{"head_dim": 64, "bias": "all", "init_std_qkv": 0.0174, "init_std_o": 0.00389, "init_std_down": 0.00195, "learning_rate": 0.000609, "beta1": 0.9, "decay_fraction": 0.934, "batch_tokens": 65536, "doc_mask": false, "dataset": "wikipedia_en"}
MLP neurons of a small language model. Each row is named by its layer, matrix (down: output weights) and neuron, and shows model dimensions 160-255. Each number is 50 + 12 x the weight over its row's rms, rounded and kept within 0 to 99.
After each neuron's rows, "fires before" lists the tokens most often just after its 100 highest values on Wikipedia text that the model never trained on.

L2.down130:36 65 34 48 53 56 43 65 47 76 50 63 71 56 43 43 48 53 56 53 56 78 62 57 51 57 59 42 61 39 39 64 54 40 83 68 20 76 26 50 48 48 44 34 66 38 54 47 51 44 37 47 34 53 36 49 68 48 53 58 39 53 56 65 50 32 45 32 55 52 60 35 35 49 63 58 39 67 39 28 43 67 36 31 52 28 59 53 71 21 69 49 31 43 41 47
fires before: " |", ":", "."

L2.down628:40 31 33 41 42 35 43 66 42 36 46 37 46 45 44 66 50 43 47 45 61 47 34 57 60 61 31 57 34 60 38 34 47 46 36 47 49 58 51 52 45 38 59 18 36 63 50 40 56 37 72 42 66 36 66 58 51 59 43 51 45 38 57 30 43 66 50 66 63 52 60 60 43 65 26 43 44 45 67 56 58 43 64 67 29 49 57 53 47 40 56 68 49 48 44 68
fires before: " as", ":", ".", ")", "):", "="

L2.down1019:68 43 31 57 56 52 41 46 37 51 60 54 68 48 56 42 42 67 49 50 28 44 41 52 38 74 39 59 40 55 43 48 63 45 37 40 42 37 32 60 51 67 55 75 54 54 26 36 55 40 64 38 63 47 43 42 76 69 50 50 64 59 34 63 74 32 40 51 57 52 38 43 55 46 58 57 57 54 73 60 59 55 38 45 26 45 39 42 35 53 22 24 32 52 43 41
fires before: ",", ".", " the", "==="

L2.down2654:43 16 53 74 66 48 52 54 47 35 53 53 55 55 66 50 51 44 51 56 60 64 45 54 62 60 45 56 38 64 29 36 50 43 53 41 67 58 42 65 57 53 54 58 47 68 45 44 51 39 35 57 69 59 41 66 28 37 45 49 16 62 53 46 38 40 64 28 57 56 61 69 64 64 54 49 43 38 48 49 45 60 27 43 40 40 47 44 65 62 39 52 56 32 48 49
fires before: "\n", ".", " and", ",", " (", "i"

L2.down897:55 38 64 21 42 26 53 71 32 41 69 50 42 43 67 45 57 58 69 33 42 71 48 71 54 39 57 33 45 38 54 51 61 44 67 71 55 65 39 64 48 44 57 56 20 28 68 49 59 45 41 54 48 49 29 48 63 57 26 53 60 59 38 26 30 42 53 75 53 63 57 42 47 45 32 37 58 51 55 44 58 48 54 60 55 41 41 41 51 28 54 51 57 42 51 49
fires before: "\n", ":"

L2.down600:54 60 43 54 36 47 42 38 09 58 61 29 56 55 49 47 53 40 51 28 53 46 50 53 37 51 38 49 68 40 27 80 40 55 42 54 59 62 41 50 41 29 57 50 71 39 67 56 55 63 62 46 39 45 54 62 57 69 61 63 65 59 51 36 41 59 69 41 44 43 35 62 34 60 63 55 64 47 62 52 65 46 40 52 89 43 24 54 65 48 47 43 50 40 36 53
fires before: " |", ":", "==", " ==", " reception"

L2.down903:54 31 53 50 65 47 56 68 82 30 48 56 42 55 54 61 47 39 40 40 43 57 51 45 58 82 43 64 57 56 55 46 59 49 39 24 70 58 62 50 57 50 71 47 43 57 46 56 67 56 49 52 57 39 31 40 62 51 64 45 28 27 69 52 59 44 34 62 55 65 55 56 56 43 61 51 46 55 44 51 32 67 35 45 56 62 60 56 28 52 55 50 46 72 47 75
fires before: ":", "\n", " •"

L2.down989:40 54 12 47 52 56 49 63 32 41 56 59 51 26 51 23 47 58 56 34 54 64 62 58 62 38 50 39 60 35 43 52 51 45 57 37 41 43 62 52 65 57 60 49 41 38 72 47 45 60 49 64 54 38 69 64 39 40 57 64 63 51 51 37 49 41 57 26 46 57 48 70 83 60 36 55 52 55 40 61 69 55 17 66 42 35 54 44 65 62 53 65 59 30 30 34
fires before: "\n", "-", " 0", " Ferenc", " -", " 2"

L2.down2078:53 50 43 36 47 61 53 64 39 49 42 49 29 35 45 46 58 39 37 44 37 34 48 58 60 48 44 66 58 63 36 58 62 45 51 27 70 50 47 49 49 36 63 53 56 44 53 63 42 58 41 52 49 41 38 35 37 71 44 53 36 51 44 35 67 49 64 42 83 46 27 69 63 52 52 57 43 50 23 73 36 35 58 42 48 52 34 55 36 30 28 35 56 33 40 42
fires before: " |", "\n", " and", ".", " (", " Party"

L2.down2713:62 59 53 56 83 56 52 37 56 70 52 73 62 69 53 65 25 48 47 45 69 44 33 51 58 54 54 47 66 64 25 44 44 61 42 51 59 40 55 67 38 32 58 52 51 57 29 56 55 70 45 62 34 47 46 73 62 48 63 60 62 44 49 42 41 52 43 32 44 51 58 55 59 46 77 33 46 48 52 59 50 56 33 67 47 38 40 58 44 45 44 63 56 52 30 49
fires before: " the", " his", " a"

L2.down2277:43 63 47 40 59 53 43 47 53 44 73 73 41 63 48 44 59 48 50 54 56 55 34 57 46 23 42 58 53 60 40 52 42 50 27 51 44 38 40 38 47 49 72 55 47 43 46 54 61 61 42 31 33 28 41 86 29 76 56 70 62 39 39 54 41 75 35 46 45 52 40 47 51 61 48 46 62 29 52 42 53 39 37 44 60 47 45 53 31 72 47 61 52 53 39 40
fires before: "1", "3", "2", "5", "7", "4"

L2.down2042:56 38 52 52 45 48 61 47 43 46 57 46 44 52 58 51 55 49 57 37 46 35 50 52 61 42 75 64 44 61 21 31 43 46 44 54 46 35 35 41 35 46 28 47 37 51 50 57 62 44 56 56 68 36 74 40 44 64 39 48 55 49 40 43 44 44 26 60 57 46 71 30 67 37 55 31 44 33 43 22 40 56 15 49 45 52 69 37 44 59 39 42 50 34 46 35
fires before: "-", "\n", "|", "=", "C"

L2.down397:56 37 54 53 48 48 50 30 47 52 35 64 60 39 34 42 47 47 39 57 52 55 48 58 51 52 61 61 57 61 72 32 51 62 45 52 59 45 66 40 66 55 54 44 68 53 54 57 55 40 40 47 42 61 47 54 47 62 37 47 30 39 76 23 24 52 60 44 41 63 42 45 59 52 47 63 66 62 77 59 38 53 14 48 55 51 67 42 16 52 50 33 47 75 56 51
fires before: ":", "N", "W", "E", "\n"

L2.down1506:49 50 67 45 58 38 45 54 46 54 50 37 58 45 55 49 62 25 59 42 55 62 43 53 40 62 50 33 47 34 48 47 46 40 54 43 45 68 56 55 47 61 69 39 39 45 52 61 46 55 72 62 56 51 54 52 34 47 40 51 46 52 51 60 54 59 34 51 39 36 68 53 51 38 75 53 46 50 38 29 24 48 70 39 51 56 52 39 65 50 54 51 50 68 52 54
fires before: "\n", " The", " He", " In", " She"

L2.down2433:44 44 60 60 63 70 50 50 44 37 34 54 43 60 60 73 59 47 47 43 28 47 33 48 34 46 48 69 31 50 28 51 54 66 45 49 29 46 74 57 56 42 70 48 66 45 52 48 40 57 52 58 51 55 54 44 38 76 59 59 49 40 29 37 39 39 29 29 52 66 43 53 63 55 58 46 44 44 37 39 53 62 14 50 38 55 29 64 56 47 57 80 43 70 31 46
fires before: " |", ".", ";", " Feb"

L2.down2869:30 23 42 40 60 40 57 24 39 58 65 55 37 65 52 67 24 46 63 43 60 41 35 52 66 50 65 58 49 52 30 44 50 38 44 50 62 59 58 40 26 51 40 55 47 44 76 44 54 49 53 55 64 39 53 39 46 48 40 35 54 56 43 34 61 35 40 57 59 59 50 35 56 50 45 34 73 50 54 49 31 61 50 52 42 65 41 48 45 24 64 43 56 53 59 69
fires before: "-", "\n", "=", ":", " (", "Population"

L2.down1505:55 58 40 44 46 64 51 48 50 62 62 45 46 33 61 41 56 33 32 37 32 61 58 50 45 67 49 32 42 60 32 31 45 54 54 65 63 56 64 54 52 71 66 39 32 62 58 54 58 37 57 35 65 43 65 64 50 58 51 56 47 35 59 27 43 56 59 42 43 53 42 40 55 37 46 52 42 52 50 33 37 59 34 47 53 44 27 59 42 24 49 58 54 47 58 70
fires before: ")", "):"

L2.down173:37 36 49 42 37 65 77 53 44 40 34 28 66 47 51 52 34 58 42 45 52 36 44 46 60 31 56 51 65 43 26 35 50 33 30 49 41 70 61 58 61 28 66 36 51 49 57 54 54 59 57 36 55 45 38 22 39 54 70 57 53 44 54 56 58 69 59 30 45 53 56 48 37 52 70 33 48 34 52 50 38 48 31 50 66 44 62 70 50 46 49 53 39 59 53 70
fires before: ":", " |", "\n", " (", ")"

L2.down2965:52 36 43 66 71 50 54 50 33 40 44 53 54 60 47 59 55 55 55 51 22 66 51 40 34 51 58 42 52 57 42 39 51 50 50 53 48 52 64 68 48 46 34 46 69 41 81 44 21 48 47 40 39 65 56 36 50 71 31 76 34 48 59 35 56 58 40 56 47 48 27 31 58 43 52 56 49 44 60 30 61 45 31 52 49 54 57 32 33 53 74 31 53 31 41 50
fires before: "\n", ":", ")", " ("

L2.down1914:27 53 44 61 60 32 40 44 41 49 54 51 45 37 74 36 58 65 38 41 42 77 53 67 37 46 30 34 52 33 38 51 63 61 52 30 52 51 72 68 59 47 48 16 50 55 52 47 55 37 44 35 40 48 44 57 35 42 53 59 33 49 54 52 38 38 28 59 41 60 42 53 81 46 42 49 55 53 56 39 53 47 36 60 54 50 66 42 54 46 57 53 50 63 48 60
fires before: ":", "\n", " |", " by"

L2.down2165:58 30 45 66 60 61 30 51 56 66 28 33 52 65 53 48 70 39 63 56 67 41 46 55 46 48 46 48 56 40 51 48 35 36 65 47 47 59 48 50 32 56 50 44 45 49 41 64 49 52 64 58 69 51 55 46 38 27 53 37 57 31 70 42 56 48 50 54 43 62 66 59 48 14 55 46 64 48 40 67 53 59 67 46 52 61 55 48 38 49 49 63 63 44 49 41
fires before: "|", "\n"

L2.down1470:46 23 63 67 57 47 41 36 54 60 58 39 47 48 69 39 47 50 76 61 61 50 43 51 34 34 51 64 39 48 32 60 35 54 40 56 42 62 46 55 59 48 65 44 32 40 47 60 57 51 56 49 75 62 50 45 35 52 51 44 60 56 51 58 55 36 38 42 36 57 63 48 39 39 60 34 62 70 59 50 76 64 53 62 55 65 37 68 54 17 54 50 47 40 57 41
fires before: "|", " |", "\n", "|---|---|---|---|---|---|---|---|---|---|---|---|"

L2.down2450:58 45 57 36 37 64 53 85 46 47 49 64 49 34 49 67 58 46 56 43 57 59 49 30 50 31 35 51 52 56 35 53 49 48 63 55 46 50 49 33 51 53 77 51 46 58 46 52 49 61 55 77 56 59 50 68 60 49 54 49 53 53 37 56 54 71 72 54 58 39 58 61 59 58 50 58 35 41 68 48 50 64 26 38 42 40 47 48 54 63 30 63 39 65 46 34
fires before: " |", "0", "1", "2"

L2.down2280:44 65 61 35 50 50 47 43 51 50 53 65 41 58 54 61 45 68 63 66 77 61 51 64 66 77 37 56 52 45 46 59 30 58 57 67 48 46 57 51 52 40 60 51 61 41 50 54 53 73 74 47 59 37 25 80 76 42 80 52 42 53 64 50 39 61 63 41 52 32 53 58 56 56 38 24 62 54 32 51 67 55 00 59 67 51 41 40 54 55 62 57 58 29 71 78
fires before: ".", "–", " |", ":", "°"

L2.down575:29 55 40 29 65 40 47 35 42 54 37 32 38 52 66 54 47 53 23 54 37 33 64 46 54 48 48 37 33 51 38 51 34 29 47 67 53 56 57 40 58 55 23 54 56 33 50 47 48 59 33 67 54 59 69 52 50 55 43 36 41 69 37 58 57 49 29 54 25 72 55 73 52 35 70 59 74 14 34 47 66 48 41 28 26 65 29 39 59 70 71 54 52 58 39 54
fires before: " |", " 0", ".", "\n"

L2.down2185:62 60 54 76 25 51 26 48 54 69 41 52 32 57 59 46 47 48 48 50 58 45 51 54 39 56 64 56 50 56 60 51 40 66 52 62 40 68 52 67 35 61 72 50 54 69 45 53 38 63 50 42 79 46 36 61 36 35 59 49 53 53 42 52 61 45 55 42 54 36 67 42 58 40 64 32 50 47 25 47 34 61 39 58 38 72 56 61 57 42 39 31 50 61 59 36
fires before: "|", " 1"

L2.down817:73 66 42 67 40 54 45 40 26 60 27 75 59 58 50 40 40 53 40 50 42 64 53 35 53 56 42 49 41 45 51 42 55 56 64 40 62 54 57 39 39 16 37 64 53 38 47 48 51 76 40 40 41 54 46 74 59 76 24 47 67 47 57 48 57 42 37 81 34 61 41 39 20 53 58 48 41 37 24 40 33 68 13 47 52 63 36 48 32 40 62 62 40 45 36 64
fires before: " |", "\n", ":", " ("

L2.down28:56 63 41 36 47 62 58 60 37 40 67 34 44 28 72 66 52 70 61 37 43 49 80 56 47 58 43 29 41 43 25 48 34 41 56 34 62 60 73 62 49 48 34 34 41 54 37 46 55 51 53 82 31 44 28 54 67 56 65 39 48 56 47 67 71 32 56 44 26 48 41 43 59 47 56 39 54 55 60 71 52 50 33 51 40 48 53 65 44 53 68 41 45 34 43 55
fires before: ":", "\n", " UTC"

L2.down973:62 45 44 51 53 48 66 64 50 37 60 51 62 59 46 44 79 52 43 42 62 57 40 58 48 42 35 39 51 34 42 67 47 34 50 44 67 34 53 78 54 41 53 38 62 45 42 54 58 43 33 55 83 35 57 56 44 43 51 54 51 39 32 46 45 44 49 37 57 53 28 27 31 64 62 63 45 43 59 50 57 83 73 40 57 54 57 54 56 51 40 33 58 52 55 42
fires before: ",", " |", "–", "th", ":"

L2.down2585:62 37 54 46 53 61 34 21 47 45 38 52 54 44 52 51 51 44 53 37 48 53 55 36 59 40 32 57 64 72 44 44 32 57 29 39 17 57 61 54 66 65 33 56 26 42 43 50 68 33 55 51 54 82 52 63 62 37 67 48 45 49 69 45 43 52 62 36 44 58 33 50 48 54 59 42 64 61 69 40 35 52 44 69 60 48 45 61 43 19 35 45 63 51 41 50
fires before: " (", ":", "N", ")", "W"

L2.down95:51 30 43 46 63 47 25 45 25 58 56 43 43 74 52 52 54 55 47 35 62 44 41 43 39 59 29 47 33 56 38 54 39 55 54 55 64 49 47 63 57 45 50 57 53 62 41 52 44 60 51 59 35 38 31 57 65 51 28 58 46 58 41 49 31 19 58 42 38 67 33 59 48 57 51 54 35 59 59 39 53 29 06 51 46 58 52 40 60 57 59 43 47 34 28 60
fires before: "\n", ":", "==", " reception", ".", " =="

L2.down2914:42 40 52 62 48 37 32 37 38 51 45 58 41 44 91 56 28 46 51 39 37 46 56 62 65 60 59 43 35 40 42 64 55 58 23 42 45 22 51 54 49 59 37 49 47 63 55 50 34 47 60 23 40 61 51 58 56 63 56 65 47 59 55 59 61 53 42 53 58 64 51 20 58 79 59 45 45 46 51 47 57 46 57 70 33 37 65 41 51 36 81 46 40 50 78 54
fires before: ")", " (", ":", "N", "W", " −"

L2.down2178:45 30 48 75 45 61 48 34 52 67 43 36 47 46 45 45 49 51 45 48 34 62 66 50 48 67 53 46 34 39 48 53 48 33 38 51 75 70 63 47 30 48 38 35 44 40 36 66 37 51 50 50 25 69 62 75 28 49 57 48 60 52 55 36 61 49 55 53 52 51 63 42 39 56 80 38 45 56 30 46 55 61 61 61 53 38 60 48 52 53 62 49 62 43 54 40
fires before: " a", " an", " the", " known"

L2.down2439:37 49 53 43 70 64 56 70 44 45 54 35 72 47 39 44 48 30 26 67 60 58 37 46 47 62 64 36 46 65 38 52 45 35 73 62 68 44 47 49 62 54 50 45 49 35 45 51 43 45 61 30 48 42 51 49 40 32 55 44 46 43 48 41 69 58 51 51 33 46 56 40 49 31 45 48 53 49 59 62 64 18 52 54 45 42 41 48 43 48 33 68 62 56 47 55
fires before: ")", ":", "CC", "C", " an", " a"

L2.down766:53 51 48 42 56 53 58 42 36 57 39 35 59 46 67 59 59 51 68 43 50 48 37 38 46 47 54 37 65 62 66 46 70 45 50 45 53 46 51 34 30 83 35 61 39 62 45 58 23 59 36 65 43 65 70 40 59 47 39 60 46 58 46 39 35 61 58 45 68 51 65 44 68 48 44 65 50 36 46 73 56 43 42 59 21 44 58 52 69 49 43 62 48 45 47 81
fires before: " |", " 0", "+", "\n", "–"

L2.down2832:37 31 57 48 42 30 48 60 31 69 35 44 50 26 47 42 46 40 59 19 56 43 02 63 35 67 38 72 60 59 56 21 57 68 39 49 48 74 56 64 58 87 27 65 32 67 52 41 43 46 40 56 58 61 59 50 53 48 43 47 47 51 57 71 48 57 30 40 53 53 55 61 49 52 54 43 45 48 43 40 59 47 39 51 42 51 68 28 53 51 39 40 63 58 48 58
fires before: " (", ":", ")", " mi", " |", "^{"

L2.down1528:35 44 68 45 36 48 64 32 38 40 35 33 46 52 45 43 67 46 66 44 51 48 72 45 38 62 69 63 48 63 39 49 29 50 27 28 72 57 50 64 58 46 44 55 53 52 62 49 55 66 42 53 59 29 62 36 46 47 42 44 45 29 58 66 41 52 59 58 60 50 20 62 57 54 59 27 38 30 46 50 49 43 31 59 59 55 68 63 60 60 61 34 54 49 32 75
fires before: " |"

L2.down2666:24 48 46 43 59 45 42 45 37 37 80 54 36 62 59 56 52 46 38 43 50 49 52 66 50 64 57 69 54 37 69 74 59 37 52 45 42 41 48 34 39 47 51 28 46 45 51 47 54 40 36 36 50 52 57 57 57 63 42 38 58 44 43 62 48 54 38 51 40 51 53 48 53 50 76 42 51 49 49 51 49 43 46 51 54 80 49 49 51 77 49 54 41 58 51 58
fires before: "\n", " |", " was", " is"

L2.down2958:34 52 62 41 59 55 57 60 37 49 63 49 36 46 36 39 58 31 56 47 55 61 54 53 59 25 43 40 48 63 41 56 54 45 58 29 47 57 68 32 47 37 53 41 49 53 46 65 49 42 62 56 45 50 33 47 49 54 38 68 49 49 45 54 42 60 45 56 51 49 53 59 76 51 43 57 58 38 49 54 37 52 25 54 38 71 57 48 59 46 61 70 52 52 50 50
fires before: "\n", ":", ",", "."

L2.down1867:39 40 54 61 54 47 29 28 43 47 66 58 42 53 35 34 37 42 54 57 18 68 62 48 52 51 38 37 67 48 41 40 44 54 27 48 75 57 37 49 46 40 41 55 52 50 40 64 45 62 41 50 61 54 53 68 12 70 61 61 45 57 48 37 53 35 31 55 40 58 48 65 38 72 73 40 75 56 43 48 51 55 48 68 58 49 52 51 52 45 69 52 48 44 46 44
fires before: " a", " was", " an", " is", "\n"

L2.down2812:50 36 62 51 79 37 63 30 53 49 49 52 72 69 44 49 49 49 50 42 29 51 44 29 51 51 25 56 67 57 35 30 55 30 49 51 46 57 45 40 55 45 35 71 61 47 40 55 66 54 59 54 44 60 35 62 54 54 42 52 44 52 40 58 43 55 39 66 59 53 56 28 50 44 64 36 35 53 49 57 38 39 34 65 48 50 42 45 48 53 46 52 47 53 67 63
fires before: " as", " in", " the", " a", " for", " his"

L2.down805:29 58 50 60 30 50 50 58 53 54 48 39 46 67 57 64 29 55 30 46 51 27 63 35 45 40 34 63 58 54 37 43 40 50 44 57 60 49 30 50 53 45 58 51 50 67 49 47 58 69 57 33 52 61 63 39 39 61 66 51 47 31 42 37 26 47 51 50 64 40 40 62 49 68 62 54 43 50 63 58 37 53 27 85 68 73 69 70 52 60 47 69 53 69 25 43
fires before: ":", " |", "\n"

L2.down2806:59 44 63 69 51 45 60 58 42 78 53 51 62 65 61 45 46 63 22 46 66 47 34 47 37 67 40 44 61 41 34 59 40 40 29 50 45 37 38 46 36 65 57 37 49 59 34 45 70 60 80 44 47 51 43 51 62 63 60 48 58 53 23 33 50 37 30 64 47 61 59 52 63 63 40 37 65 52 70 13 66 73 47 53 41 53 62 46 71 60 49 32 64 49 33 62
fires before: "\n", ":", " |", " (", "."

L2.down2596:41 50 66 27 25 49 68 54 56 34 45 44 70 58 53 48 67 57 40 56 28 81 37 49 49 34 51 55 80 55 36 46 48 44 33 35 46 53 65 50 41 49 39 62 74 42 55 52 60 37 71 28 61 53 58 56 43 32 52 46 46 48 45 68 48 48 57 58 39 52 45 69 69 54 35 45 59 44 51 21 60 63 41 31 41 36 31 35 21 44 43 47 45 47 54 51
fires before: " to", " for", " as"

L2.down1673:47 47 46 59 59 47 38 59 49 64 43 61 42 36 55 51 46 43 40 55 45 55 80 54 37 47 55 48 49 40 49 53 64 51 31 54 58 56 34 38 49 54 41 55 48 44 68 47 74 46 42 40 48 41 26 63 61 61 48 56 31 62 40 44 36 39 47 69 60 50 47 52 60 39 55 59 43 55 39 54 45 76 00 53 45 38 71 28 56 44 57 56 59 56 51 43
fires before: "\n", ":", " (", ";"

L2.down1323:48 38 50 67 46 51 58 58 44 43 49 28 39 52 77 68 64 57 39 29 67 39 48 51 67 56 62 61 36 54 29 41 50 67 67 46 38 54 30 55 60 62 40 55 40 52 72 42 52 59 65 37 40 65 67 51 39 58 52 52 61 47 52 49 45 67 55 24 39 66 70 29 48 39 46 53 72 56 41 41 60 58 45 64 44 35 65 41 42 63 48 50 42 54 39 48
fires before: ")", "-", " (", "."

L2.down1980:65 50 41 57 65 67 43 71 63 49 56 39 25 32 42 39 61 55 62 34 60 20 61 45 52 57 52 63 53 51 03 46 70 44 37 56 31 41 42 55 56 31 65 32 48 28 48 56 52 47 47 52 60 53 43 68 40 50 55 50 35 39 57 46 37 59 63 41 43 52 75 37 59 56 41 50 38 61 51 65 52 54 34 68 61 65 46 33 41 48 20 47 67 61 48 54
fires before: ":", " a", ")", "):"

L2.down986:39 42 42 24 23 45 29 63 42 23 48 31 41 50 62 21 74 46 42 69 34 80 50 41 53 41 59 50 71 41 37 43 49 41 50 57 77 53 48 35 57 57 58 43 49 55 33 54 26 53 56 37 56 38 45 72 80 54 63 50 39 37 60 41 47 41 57 25 46 28 78 66 42 23 44 49 56 63 30 48 45 64 26 45 59 36 51 42 74 31 55 62 52 45 65 38
fires before: ":", "\n", "-", "–", ")", " -"

L2.down1280:48 55 49 69 53 37 57 47 49 49 49 28 55 46 35 44 44 85 51 49 50 54 32 44 41 60 50 36 67 51 41 53 47 37 43 61 70 56 32 37 44 51 54 51 46 58 54 44 39 33 43 54 35 56 71 56 41 48 43 45 38 52 47 60 53 42 58 55 29 55 37 29 61 69 56 57 41 37 41 44 30 36 56 66 38 34 37 51 43 56 55 35 58 32 50 61
fires before: "\n", " "

L2.down566:62 49 32 22 50 43 37 36 63 77 54 61 46 51 33 26 81 42 55 43 70 30 36 53 61 56 60 56 57 50 65 45 43 45 53 58 32 45 68 45 31 66 55 44 35 33 41 58 49 80 49 65 61 77 49 59 26 55 74 59 66 38 52 48 55 60 57 31 29 46 64 36 47 61 56 47 49 41 81 39 53 51 37 65 50 51 53 45 34 46 52 65 57 56 51 49
fires before: "\n", " ", " 6", " 3", " -"

L2.down2238:60 48 57 56 56 45 25 70 58 94 47 44 33 74 63 23 74 53 54 38 64 37 49 44 40 53 44 61 31 43 62 43 50 46 45 69 36 71 48 35 50 47 40 56 54 67 50 45 31 51 40 65 67 44 32 42 62 44 57 55 44 48 33 24 59 40 36 73 70 53 50 40 48 55 52 48 84 44 50 53 39 60 18 56 43 62 62 35 79 38 45 32 60 53 37 64
fires before: "\n", "|"

L2.down1564:43 55 53 41 57 45 67 63 47 34 31 37 61 37 51 55 42 36 37 54 59 58 66 52 51 44 79 57 45 70 29 49 41 53 47 46 75 66 51 46 54 67 50 67 67 61 47 43 56 33 42 52 44 29 38 54 82 57 56 50 47 49 37 50 74 77 65 66 74 74 51 61 71 60 61 53 47 22 42 40 46 62 40 58 46 61 30 44 37 55 56 47 72 64 49 73
fires before: " |", ";", " 8"

L2.down854:81 38 56 54 58 69 41 54 50 34 46 54 52 49 54 56 72 60 48 62 51 48 71 69 49 53 38 53 50 66 46 64 26 38 35 37 52 35 66 41 36 74 50 27 53 33 40 68 56 81 62 51 47 36 38 49 42 69 55 64 41 62 66 58 19 45 54 64 44 56 47 42 69 71 44 48 64 59 57 54 46 58 33 41 61 47 50 55 39 43 51 35 64 58 55 78
fires before: ".", "°", "″", "′", " Inf", "\n"

L2.down2517:53 39 61 84 65 55 52 62 65 43 51 27 60 48 56 51 44 54 45 49 64 51 51 49 58 23 36 13 58 41 46 49 51 46 48 42 70 65 43 60 35 51 45 54 71 45 47 48 49 41 45 39 43 39 32 45 38 48 53 62 65 35 18 43 59 34 58 48 34 43 53 48 64 53 24 63 24 53 44 60 33 64 24 41 56 59 80 42 37 35 53 47 61 64 56 63
fires before: ":", " in", "\n", " |"

L2.down2563:47 49 27 55 25 48 51 61 51 50 61 50 54 61 32 50 41 14 48 46 46 50 51 41 48 62 58 40 76 35 36 41 57 52 42 44 56 52 43 56 48 52 61 36 37 61 52 31 51 42 60 47 64 90 50 67 52 44 54 37 48 16 66 51 32 50 65 62 39 55 55 36 48 54 31 64 16 50 52 58 57 55 76 32 50 81 49 72 51 48 56 36 55 49 45 79
fires before: ":", ")", " by", "–", "\n"

L2.down1271:57 71 23 44 68 39 55 59 55 55 74 40 66 50 68 40 70 55 41 42 42 70 53 50 28 50 54 65 69 42 54 57 57 65 35 56 35 50 37 37 54 62 46 41 61 56 44 53 64 48 37 48 64 29 57 42 48 32 48 55 50 55 43 49 49 43 34 75 45 36 57 39 49 53 48 37 44 57 42 49 37 48 25 44 31 33 59 47 61 39 37 59 51 74 49 58
fires before: "\n", "American", "–", ")"

L2.down2796:47 22 21 42 58 40 55 73 55 44 52 53 63 56 57 36 74 57 50 40 36 61 51 49 79 83 53 52 64 53 48 45 79 63 38 52 40 79 63 39 43 47 42 47 48 72 37 35 55 64 50 78 62 50 56 52 40 53 52 57 60 60 47 64 44 38 42 41 61 38 57 55 43 41 50 57 62 56 55 56 48 42 32 40 62 51 42 56 66 28 42 37 46 56 42 56
fires before: "\n", "==", " ==", "Early", " was"

L2.down1690:40 45 54 56 49 26 72 51 44 64 52 44 52 64 68 63 58 30 35 35 62 37 60 49 56 60 22 42 42 55 38 46 62 63 40 54 68 52 65 57 58 36 34 41 30 60 42 62 35 39 62 46 82 73 42 51 37 58 42 44 59 48 64 46 39 52 39 57 52 34 50 65 36 50 60 58 61 49 75 70 30 47 27 76 38 58 59 71 56 53 50 49 44 37 54 49
fires before: ":", "\n"

L2.down2306:41 43 55 30 62 45 46 63 45 81 43 47 53 40 54 32 69 56 40 52 69 53 24 66 58 60 72 43 44 64 06 40 55 56 65 56 27 33 45 44 52 46 65 40 57 52 38 52 70 49 56 49 27 46 32 36 53 38 66 50 47 51 55 55 42 39 37 43 66 48 48 29 39 38 47 47 58 40 70 35 26 53 54 69 53 50 47 39 36 51 38 72 57 31 33 51
fires before: " the", " his", " to", " a"